python train.py --d_model=224 --positions="rope" --attn_scale=0.177 --lr_head=0.00578 --train_tokens=251600000
MLP neurons of a small language model. Each row is named by its layer, matrix (gate and up: input weights) and neuron, and shows model dimensions 96-191. Each number is 500 + 40 x the weight over its row's rms, rounded and kept within 0 to 999. Numbers have three digits each. A neuron's up and down rows have the sign that makes its largest values positive.
A block is one neuron, or neurons of one layer that tend to fire together. After each block is what it responds to, as a language model described it from the Wikipedia text at the highest values.

L2.gate73:517497425474503591524522512523497504646398433490500446631413504520537447418502484486503535410487477504463562497470578511505505495499488521458555494501571510487552477500507351525509440501500493421480495486443499501492525490552496466492502498503493501559477507490493493455492492493502542521
L2.up73:509500583499519502489482499449493502422559488489491533388511496473516494480478513456473546516483500518528420494497497505498443504502505553518436502489490531514551558543489499535493478465471522546570506498560496497494513489455518518508508503412435501506509493482504500492487506462461543531
L2.gate89:501499574504469491530515505599497496542527487512499484398408497508453442567516480497513497577490512481609420488517498519494457502527488576428467504514532554537546581451512525460505374393564490366486501506523500501517559499489496511501478502380536500479437507491519481508502490547487610500
L2.up89:504498517497516449420513500486510492572567502492508514399461506517489515595514503530523511548512545500452405505443492488505483495502494484522550538493458539460548459394502458421502464536369513536482503511483499501517440503513523496501499500513567493518528529505523504505523482387523573504
L2.gate138:476495451457525510473502521426492490484507489525492503473489500507560460512480520509500502649483510501442439511484503504502512508481484546578541521498455625488482329421499579492518491547612503556562493500446495495490515488471515515500503500528556507613522481486494498501489511522513455488
L2.up138:504494492512514433599503487367495498466513537473509537508491502508380519368518499525492497457495502504468443524449498513507454495518507528536507523516480610484640469534494556514490402464564503555505496507491501505508528503539500512505508495575478491492501454490421503512514494564486466509
L2.gate155:548504479526515520508467512484512441584541481455543488440549494473480552485420525494508577503486532479490520472515500560536488569544560474468512578565468545513470474528488467479468460520535546513518555570527460515503490485530524538550492516507440525486529478517492555524564442482548458431
L2.up155:540514454537510549501506521494517454617545498461544507476511481473459505500413508525521601498459534511505522469476509578554521575555580512483499558566412567492502513503491451503461478543502561509504552587526468515512503444482526560552496511482438511474495480462499553519553470482555518444
L2.gate183:499495588514466509512504497486499493474486587482500497623491504534446565447501496514489485557503486484480663488495551505507507500503513545477494501504488478381469521555493422529501486515385489420513493484511501496501554502480509501505509503493555509526443581503567499494502508496505559490
L2.up183:483509568509485541662525504570496502553496513494490537534544497463473517666520502498435502493510509507406431507454491496512485504529486505473531495493506540531508538538485436541508409531533511452484498513432497496494565491510478494499494496449527489562519427486409516498500526508467481505
L2.gate240:542496475501441471480512531534509497490521613472503498495541504492470584451472525548523461474487482458528468458478501547540470524510495457430530457502612464574519554524524506511517545536507517540486458481459484510473460508421501466492460513405494523540439498502524528527434516551542470487
L2.up240:543498489449463518491516549500508487545533622450504496486504496466455565397456531551537479405475487477552494474460476531542514525515502461472532478502582473573517553520549542499514521555522484532517454489450486504489421506391516469488472513430537520589466500480492529554441500487498447490
L2.gate248:509503656471486497558500502527503501573455572505496478508533493509655581579492505509448510522485491494573475487483512499481564506548495510545400496498474593520490671496503458408488471561474473406572503513514495493504564499487503485497492498482499505478440444508480504533469466479510376520
L2.up248:508501522500503482511514492481511495508482486485508484352511507479474537453483503478490486528500489520482575493494497491505455498520492546491471497503511655554505544435516516462485473528689505492554512501499502503525406507527498497499512499528533502452385509481517487508489496428523519511
L2.gate282:505497486481526545572489473523499494498586560530508457450532491525394427548507494461533475543504528512521474549430602496499532516521481483530567480505536408425570503502501597504519483568467508563547500518499496494488416500473525486499496502531423492503500432535580489526490541506440589524
L2.up282:509483452496556509466492473450504494456565555500505490471464508528359478471536504470519490528492497492430518537408575505490561505515486503534493453508512412411572467489513608536532477543516491520481496496516501500481429520459516477496502498519398494441540447522627504529502532420467592505
L2.gate295:486495493571531525503500482480501502536544476506491410439508505488418565438524491518503506498482482506658533493488448507502464493457505497567473480501501524552450461484500522673497548523543495433455495495441496496494479511572506497503501494355547507528492435502539500477492492535521476492
L2.up295:514502469520490576541505491521519503478599418467497554418536497509538495466520494497442493506495473497469460499395597516506435503532509566441530463503516481534516465475504564425500406520524500401486503506477500492498464487489486482506513494587478486451550517478488513516514480564500442526
L2.gate419:507514397479528532568498504504503511478512470475500539401454497497513557480502485480502514469486509494506372493523555522501506505495488466505508522501476505468574422499503600484512632500442526502583493494545502501496510488506501492503492499470498489587474437495441507509469527448478613520
L2.up419:492507456565522542420493493453509510565463528502502466528437506488490513567514513502489485449500519451494485507493536517501454502533517566535446471486548447494534480605492570570499552498442455477629494508490491494488525504531495531499491501495544501502534425487474498501514510483507468521
L2.gate482:497503540464523537499508505548511502500467462517506511403537505490701591484489506511507485436491513498515569509445612510508555503539521473476550497501481452527527509488493489533495496521520490540494508497476498500495482513507516501505508503548452512463485450505427490499522534504500427493
L2.up482:484498477518520482436511494471490491529551504499494488574494506493554574372475505495523508513512503499483430519487478508510473508512504493412554506504494531429525514517501423542495437488453520458659507490529505503496417496471511505505494500530535514554500419494580501528519491467507444501
L2.gate491:521492485571503507462512492509495492474528466512497503570561487481559441675474494517580493511531520525559489497428522486492448481473478487461490571493496430489561471508486437390494506448491545539401490503534496506491516497557493495503501501473552506598375469493501504461484504608517459500
L2.up491:495495495585538498500512514540496493495516438479500500589441492470537509645458495505519497458481500514557522470480540506501488487438495411492425530493491509478578417492488542409478510491475545471523501497493495494486541504557503511506507497463537495598352505488530495475495494582486456492
L2.gate528:497499527563509499436493494341496505529492493491492492529418502507477512521522509487466480447494513483557511515511503502487512488507494450481343512501517640425592425500495441486484501505596482494501504503484502504500520506479514484501500503548525505392503537490461499489502528492490512536
L2.up528:497494459513504521547488501454508505511463510509500490599532497517488508522488497504465502452499505522449661508361516501499473494539507520595356501511487551393477480581497525519524511511519517515536493514460501501506587488513476496496493499434464485417437470485468508488491514447470561491
L2.gate552:513508598475463542530504500477493504404453453489505521613458503483446496486468498479418495417497471483404397487518513519504536485504476556535385456509538635516501469467504504560498420525510463554449491494468498496496567497495493494508495503472484488500459500500548498484467509538476470507
L2.up552:497513551512523501504500518632497510518403495505503529462402493479552549464494498481582516431497510509551516518515581517504432498480480436489450526499543400594585468485510530629499486532509495626398507500522492504500413518555499514499492502377541508441582442498411505489514491529515495486
L2.gate564:495495441551500550461491497424511502483512463481501542411394498471468428534464474507518471507482509494592588523461573493497526502513501485557528530503445563427516483417473580383514581446538522352553500494574499509488493499599508477509511500509504499497550421501536464516497502421502496508
L2.up564:504501504521511537459510504466500497582451456496503475548519516505438546533493482495481498485504491500537447516499382498500477516521500548576587495500514327519547481473495431413485537520506477370405501511478500499498554499459521465508506492540491505485574469501530495492483495508478571467
L2.gate574:500501516519506439503496489411487495490505471495502507477490499486536399419542497515479491567523510483396585492521475473465504493513501494435459511495453436568439532548504404446492422534492502423574490511482501512506469507474498511494499503533577505459517461508584499484522497411484545468
L2.up574:518492561457466419536494463503494492421475601499497516579506499514608527542513515504498488559508489530598329538555601487493551500535482498455509508490482443382461500495497509589479494494507540572492508494507494499492542510418506509499494501505435501537485500500458508509528523522473422491
Description: Mid-word "se" piece. Fires on the subword piece "se" inside a word, after the word's opening letters, as in Jo-se-ph, respon-se, the-se and Hü-se-yin. Weaker on other word-internal pieces such as "ers" (lancers, Players) and "mb" (Chambal).

L4.gate27:530464449556508561527498484459455481475560602494392449480516451476466489499498492410503472471465528559526537478480555515524528482488533543478526515483459535502554526470454520518535529489486579477516522468475586587436570587516478512524545523462488446547516544522455556447479555503516567504
L4.up27:518419493521498467536527562551452440574438497464430528510535505535464535482503508496458457530504375537423449458554549522516511495458442476499558511485515537557510481506511523503500532545418505569518473575537473491439488531446532447506451523544514552460541457502504455518501519461542504511
Description: Mid-word fragments. Word-internal pieces right after a word's first letters, mostly in surnames and proper names, like B-row-n, Fon-se-ca, Ro-se.

L2.gate14:542537488504476479490448533533522460452488515463523525501543554482479502493505470422495531443469530446524536615554541547514500520471511497503485442493521481486544547551523498475491528531527506508508438505470476490456488532480545467457428561525552520439489549507504445445432452499497543505
L2.up14:541563466457442502479490543554527444502462472472532550525472561499519471506514472524486550481440576451486524519507522485534546548486498535501521464483476492520546520464492455458496525542462531496470453521472492474445506487466561580433456507457595494462495478560479433483438468501499570549
L2.gate47:494503479579519493459494459446494499444504531478479551599557501483475477495483498483449498406486569484404470555520542513484499509466497469523474488504463498471550522521498575486487500509426503465512495488476490503504520516576511509506511500503408503559612533505538490467525501578545508500
L2.up47:491489548517523520426510462528509489468482548475489490489513505525478514528502495516413485373461587497495507582495440496478501505440482467433551530492464595507439534431486566464468521507509523563442493503468503489475509527564496487495511505484445508599577552495557451468563501518543528484
L2.gate63:504493519497549472523509500487500497500506574521499427616509504473533632567501495511484486517508514508657583518512618496506516506515503410526518539494498518614516457511508513546494453538433491554488498508488490498499427497551502503498495500455489501610476493493534502487504509471502552493
L2.up63:503506444553491541554499499479510502527491523499500494607524494483493519667503497496506508639507488515486516508430507526498506489491501451506430480497508447473611629452515568543507424464442497517487504496466496502494545493538475501499500504479444504480480475488518501488518514579495480493
L2.gate101:484502499534453573516487555489485506377522481518513455378577498541407527600537491476534492546532437517549514440461517468501498521474506542458469503502515496445453458523501462465502504581503462455494510509554507505526446490472512463504504484451521519413415480500559522518476488552504538520
L2.up101:502499512429438560541515537510481505509480432505503435481489480561459552535586504490547516496532450501493584446483621505526480506458523485470470518501453445460483496554531482463516478455441488455458495502547500505510521487434500469499494490469519501426477495485527541503485511528467517556
L2.gate164:500498499451500476531505503457491501539604490488495469578565502512591560563484513493450490487475535502491633500433411487505529508497509505559471494497500528448469622492497587479479454482573486385470498489462494501497465489448510521508484495551456505427449554508502481514478499447525567485
L2.up164:494496520454464482473497500627507493545522549486496490517564509532622442523504507516461530495523489497564527522517447494514440494521499490474589498507518536560490505546505520454534424490526457499557492487485503505498499518482513496503509495553501496540353428507460483513518508447458509510
L2.gate253:501497485519473485514486506499499510501539482492496531540525499513517576485511502484467512482516514471422466493536478532512522484566504517453550503494523349512544577462521394429489523451491491444442502483463498498477588495556502517497502503459544502566552539472480499495481496547486447508
L2.up253:506499480418511426574507490529492494430461502507494519313383497502497551460494489521483489486503521505455600505418423496525489512473513483539535505498445464531582603428507504538494512491454497383508508491458499492504507497469494509499504500456518496448529597498462489505521506468508405503
L2.gate255:508502481636484442597460506423507494522520477514501500487526491496501478389488537517526500499510511513510510483434583501495476519529517480544545467501490500529499430543497435483503451552427516461584493516565499499518435494476481497499491493514446514464589443516552495558518472477524634509
L2.up255:505502549534484515445460493441507500517501440503495536438465494456500421489502507463487468570498518503441406499500474485523498501493523428627498465518533556524515489607470461436487608502493505624465506511517498498497502468469476487500493499474429485527518515504456493502491502489526538524
L2.gate261:496495522445543501552501493577508508539555509485504514427454495460479521555474497524544520478486483493465478511488548508486478499432480593468477539492515500521475507527514465549491444499381495566594496500481500500507498526538501500508495504495524504499509506515513490458476476501549476499
L2.up261:487510524418533505534500489512509496438544531529495521597481495530476559567528495486497487598497497491578460512545487504510548485498497405478449455502513517403479396532493451531516532473549514459517503467467501514499473498386511513507499510573544499550418496511525509492451505480517490502
L2.gate278:408502563460597478518552458543515494438482505463450531487472554422482501502430539461495433495411525465531500512513424466516520477523505523501490572464532511501440470553455532531550546508487497526510504437565448474586463631455519440487521513484522526471532575546477417459513465510537524528
L2.up278:443491581454522480487628441492511472528555502459452529503464548454505534458489493572552514496501648518517508538527513585449491459423455486519501514488493505510478411497522514523482484475512530525498531461482521525496493504522405487505492540520531469528502553552454447393459553534516513489
L2.gate320:532500447524484524475481561578508501503446532530499550491584502415480575522478493511382432548527422526562435431526522536464514468396513474562430455528413456462475485516500531523450459547458480486526503489484524502497549494526485429505496497458511470497515504501459480577491439413461473474
L2.up320:548501489543517455566475520479492500619487482557503507520507485459499532514517474499453498513563395548478415389462502533481565476445509458537453492523385501477456485456473547493480519527504453490535519507531526491507519479484506481494494488471528443438510508473504489553532451399410526472
L2.gate368:491492580455456541571468523565490500444475527501495494536534497509560549552478509542409503595517484465546506465503551474503570501504499420508381494500506492514453488510498538434474455512523480486579521470471505488500544482426519502509494503564564493658543478490518528555512472484491517482
L2.up368:506501549530458456606484483511488495569492505509490539455485504479551444516543473449480515576526433476482551457410347512516518504497519531442524484507510513587582468596487518466529446528560534411487531516513503495519595489452497494495514493452518491475575482512558492515474497472477575494
L2.gate403:506498456599509490355501503518507497524495530512490520476575504536525413529477518484492506383509497507544565480530498482504480496481484502501487453506495499501504435427492549495506492493583513461509504501444503501505554490539505487494493494548466507603321455499526487498500497543511448510
L2.up403:503490375432513475529499520484493499439438532503503442313485502529500471472503505526536515637499472510478635509503514497498505521497494481487479543514498513505547489496485466452522553422500509483464491494468499491519467500537512518510493493512442507456502507518545493519528509517516516500
L2.gate412:497503525397465473542480510549499497577450560505496525538517495535436437484511501506430506450499512510443497493572592506506413494497500518462431476505510599462478551532485395489485591489574496440554502508498504498522402480473499486504505499497538496617499523497483500487501484487504452479
L2.up412:488504495442505485565507480436491497507536547511497498381569496512524464537501502512511503541511519497517556508451473514516450522498517439558473524497475487538593501459509522440487481482490493522390512525590502497501476496554512506502504500475654489460451452500402504497502491507504551508
L2.gate498:502511530493457463550488486402509495471539499471510494565482510458522449420503488518523509448495473494494424485522456496488503500458500464464569548485473563493487463518493615599490614475528498511581504486492495505521554491538504523496499506453457506585517461490530493469530487502530504497
L2.up498:495514497458511526611498485504505500461553495485505465448502507469476446423520498520467513516496508512554384518444469520491538492482492524444474526510476511598535476486515669611500504485580482535591494482490496498506600496548488506496492504491506498555592453496448496497521500560474510484
L2.gate502:479583507494542493469611488487497505507500517478470549512445485511480538487503525499523441493524616469537515585549490459545497523502464503465522510498565540457527487487484522460448448583472538458459461468433498520500501529513554509484510529446530529546476549592453510562434498557581475584
L2.up502:475583499539513497476580467447505503501486524460481508501496484543485505510504518531486418532522569476539472609519476495537468511488464469423491495484523504483524529465485538443454485569513536419490478468444494524490479521477548518480504531450537515522457528584446499532452493531565485570
L2.gate563:500496503540519535463525503421501508425497422493500523408524501516651500631457504497542488574499491482558443505496435508488499498479496593477533524494518451422550575540493406573484554571572488417524484503566495500502466493454488483501487495488531492518514480487441490494482528447494567447
L2.up563:479498380490495563471492524464503501530521497509498483448454493509509486535504508476508499512513482508477470504543485519498515507500475451540491517503510389500455426417475490416509442483519505410517498495510499507507545504424501498502509497589565483540539476485486505466460491535520551486
Description: Section heading closers. Closing == or === markers that end Wikipedia section headings like ==History==, ==Cast==, ===Film===; also season ranges like 2019–20 in tables.

L4.gate501:491509523489523482526522511494542481475475469482508554465498526408435504489488495493545500487536566493530465527497460469498446517460490426451526522492542557416501513477474550516491528504480482561457543466534424478509529590497524557457528535471584465513474552524515543432538432507518511467
L4.up501:472510505406504508518557461483545486537513486496433498482495544430455546471493535515539490433549563504539434534529503530434481506406508429524504526475458516541466496466513548523477473490510523504510518459475510492467494510594409506502481568473548407527573541514487487413480551562519494533
Description: Section heading boundaries. Closing equals-sign markers of wiki section headings (==History==, ===Holiday home===), plus line breaks after sentences ending a paragraph or section.

L2.gate20:508490553430559481523502507562497515489499488497506538645474492485447510509518505521566508389526477508405626481557534509504473485466480499472488506499511414453407559543496577530495480485564540563542502490502496505482526496553492473502491501460500499585569472502418502514516491514469509506
L2.up20:500513543522513471410494486356513493542534489520505493537516510494408545382508494499529513555511534521448533483562581503502427505481493578486492509500496516529468510486499505498495568464394513622535504507489498495521477494451494483497509495472535490509502449506536503499503518444490466512
L2.gate33:499482453455528446570489516586510501422447520469492466494518499508497434432514484517463519479518516490552649514566549500519461509503508457453602509497508480490492491473496465433506529520573491404509503511466504497496550511500480506508502500410481520454472454504455500499489487441494424489
L2.up33:516482454476492524580487481535491507562490524489505500473510504504510599537455482528474517469503521507376489497549504506493490503485502552549584514491503636665471520481514520516480538543583476527591508493498505496499440503549506491499504498552490515455520525508521509493510470607498389506
L2.gate75:523505494487498524601503500556505490520489481525503511526471496495517445331497511507485503527501507494362429513497470512490496497488487502469556481496487555522394444522512425540514402453492527651480507490553500497513505501493495518492501504445413503525525528506443505506502512467501337484
L2.up75:507503519576488502584506532580499499475488482490493521647421507483558493457498503506539507536498504512613485501394483511504505490479504512475489510494501409420564450539510522410525546512520509681426502491473499500503415509542496482496490498502469497565616484499431500504521519496494524494
L2.gate116:431542511521523457400509558510520494590506529411486535495506479557479469522452509473503444522533562454541499529471518523581466581584521566424459549436538471514497489548493497509466483505426450484480542502486484480520542519518579480480479512536467527437512479557482446554465466544538513550
L2.up116:401564541520515446476501558538519496540526511398477522469460468520471465532455504461499480514511535462548507499478501516602481585600547590452483548444508511483514494533517489507477489496437433520538545512481484475540540496517570534468496494519510538449511465561470471550463460530501520549
L2.gate169:500511490546484438410501511530497497508506509502503552533521507551512508583505499487463483357508520501420457476535486515513496490456501508496581503508472549506499496526485482540511421551467527496515493508499502487513561509467527485506501496533539498589380601498461524508492494499523439476
L2.up169:502494537432528437561510514620508499530484459486494462665491507507550399557508497510449480516497501486561394488539464517508429506488504520413487549496510456544494447563487543527518503469440517447543498494497493506508520485426490492500498505512612482565505502495361493493484527457492422496
L2.gate179:501500639513499541465504503543500502608534515499503485524447506486598494564528491471559501552486500484504501476457502495507482480510501555505420507497522524388366552498505475475496435509489523351458506496459503499513471503468481503507491499510398513463462550492567524517504516447504543504
L2.up179:490490520524462508531520489552504504454480496491501471536378509517566599484550505521512495445496497510387466502491506507508500498514485516527497482504506423513472410506504462509489521534539489548439505502534496511520548500488499502503495505441501499579540538520501497503509503478496513479
L2.gate180:469550471582537489498454508477513489439553532431504508453467503541518515515517530413580403515564521495453522532470423537517432523478475494544476493499600518487536511485440530502403473519494481454523503491497479530566449512509596520520484555521496545480586475485477459523454505524543474597
L2.up180:445568506597551503501489488496492480468513524439504529438538498554445477550521528422601423496577539481448520483509434508552459537469477504529485486513564514498554497476444507463419474519468457518563505513553480535560473506548608538503505528535535522465571495448472490531501486549544500602
L2.gate207:506498561448544526552505497435492510592543459509506514473469504530431426487517505492468482416506488503469524457458482494494528500494509510490507505511501599420455519535491586437488467417496480478463497500475501500516562493454511497504496501573428491488503522506298498530508487501521477517
L2.up207:496494375527509466537515504472497505429511533498499521388489493489514483406509512514438491560513495506491547499477407509483510487496505512499416510495537472480462552567505549445506483474527506575574498484544504498502537516468492499500495503456456495521562478516584497508508511547498507480
L2.gate235:528527528541536524542476511452520492549494530510512521481431527511481463509497502493538507542483564584533478519430421528508414518520472459500548560520571478500508484481453504487559447577488498521545463517640496498527572533532509507487466500573538489565473570498507557523504508544460491535
L2.up235:521523512495518450509518446551535483481449492562507554499415518510466442497508512492421500527536518588576460564430479448476481490497428481529497525490554534504499489483473491519568551471553492496566460464611495500502535515567501521479497499516532486508475513510499512528451491519489460523
L2.gate310:505508459508509429495498481410496505565536480524500541491456501512380475476485501478499508493536499560509462488538464492498454500506529527585517487508477465544513472539499518504514457431551518539511505493545500502511559507424502511501489505439493492551520410478538501463498489475499432487
L2.up310:507499407536528520517507463486490508587499475474496518573483520441494554537519505494475504452551496550558446486558456477481473469508511486553555438509479487518520502540514501475527437467545514486469508497516504511515578504485488522499489507475487502526495438470499529500529510463517493477
L2.gate316:510518590443504457457503490410513493554452533476496489475526498474484528470522511510490481573503512520476533501516580511497450493453522423532433485493470604585368560507491545610501578454415518607545506509516503497489554497551503487495499498508534487511492455503539493510469518512512510493
L2.up316:500513579452469466533508511399493501451449509512505546511455499515535549622513487469460506476502486495447436519458399495496445493520494536430394494504505516426526485474503458487493538496449541584508508488521498504490443507452511506502507494457563510634466513509666507501497495492479497509
L2.gate351:502490580461541499552501507521517502501505500518500528529454495482434580536492475511506484532507509490484569507463452509520468509548509517538515485492505612558534539518497471488503425464491521451591496512526501499508519517523504487508494506501439500551431473496450485499501527554528518530
L2.up351:486493469525494529414494494432480497550494592505500523553576498534646429551528496509499517610503497496495401504504476494501499491484520531497560489488498552414457555568515594534506475494529515507397509520529505496500509491489489491503512507521488502446507509524547506480536498458503529518
L2.gate352:492500404489497569498499491521514494538488551497496490507434500486598424429483510495502512425502512484505525505561400494496481500465508433585478500507490625470494583539506624408523508499447452527549492501524497488494477496528512489502485495491450500472497450490546496512520498427517578476
L2.up352:499505462542527484518503494499501492442527460512496515566560497507598539524491511508531485559501503498480508508421669480485539509476495499470487516493529370576534458511518516453497585487539534428532515494489498507505552483493502500504508500474491500424529542505433504511500493479488408482
L2.gate445:521505556483491580574490514493502505588408579521504553481487517527479572689490493477529474480530508512447616488538553466502517500504488450533462514501466332483542473496486494458486522453493512536499494507477501497481483490520479488500505505588486512434416372512513513493525511440489524500
L2.up445:490502543440483500530490497401514503498417535506498437638480500494537544514482495504496491526499492490432483491539501510490544507509503567493435496503480577526566423483492476511494537477472510537577490489549495498502467508431507483505477507587561502527437474532531481524522493419479617503
L2.gate508:484576486537539474537488515527529470534451492485518520519402550544506500540493530493542474522544617587506446653467512525542482520484539529556530529522582486515511485464407512504476473530474483474515448458488472496507532522585541549472512542510481526525501489529493447478485485526502489500
L2.up508:505598455524548465509528421496533463535491458471531476521391571525534498530478543503554531514540542590518454606453555518567481488490507548515568544537491473491510512466376498498491465511442513545472463470523488508519491481587498585472475517491488523515495483499439477487490464526454539501
L2.gate532:514504614572461478392514496440490497507488490489495493433595506514566441564482511478454490369501510518441504481501461506501529505476478547464444493508451592528561449500503499519486508445543526524539485474479499498485584517560496513512502497473469501532522555484524513511464504560483578490
L2.up532:501503473493479547581498532547506491517488402489497498493605489500469574510488511525513485488507500491599485481557557515501562485493499549502494494487499433497463566480503443453495486470410526576451496497487498493508597501509518490505502503568573501466556585520326506472482488546519423520
Description: Clause-opening conjunctions, "due", "U". Words opening a time or cause clause mid-sentence (when, after, since, before, where, due to); also the piece due (duel, duet) and capital U (U21, Upload).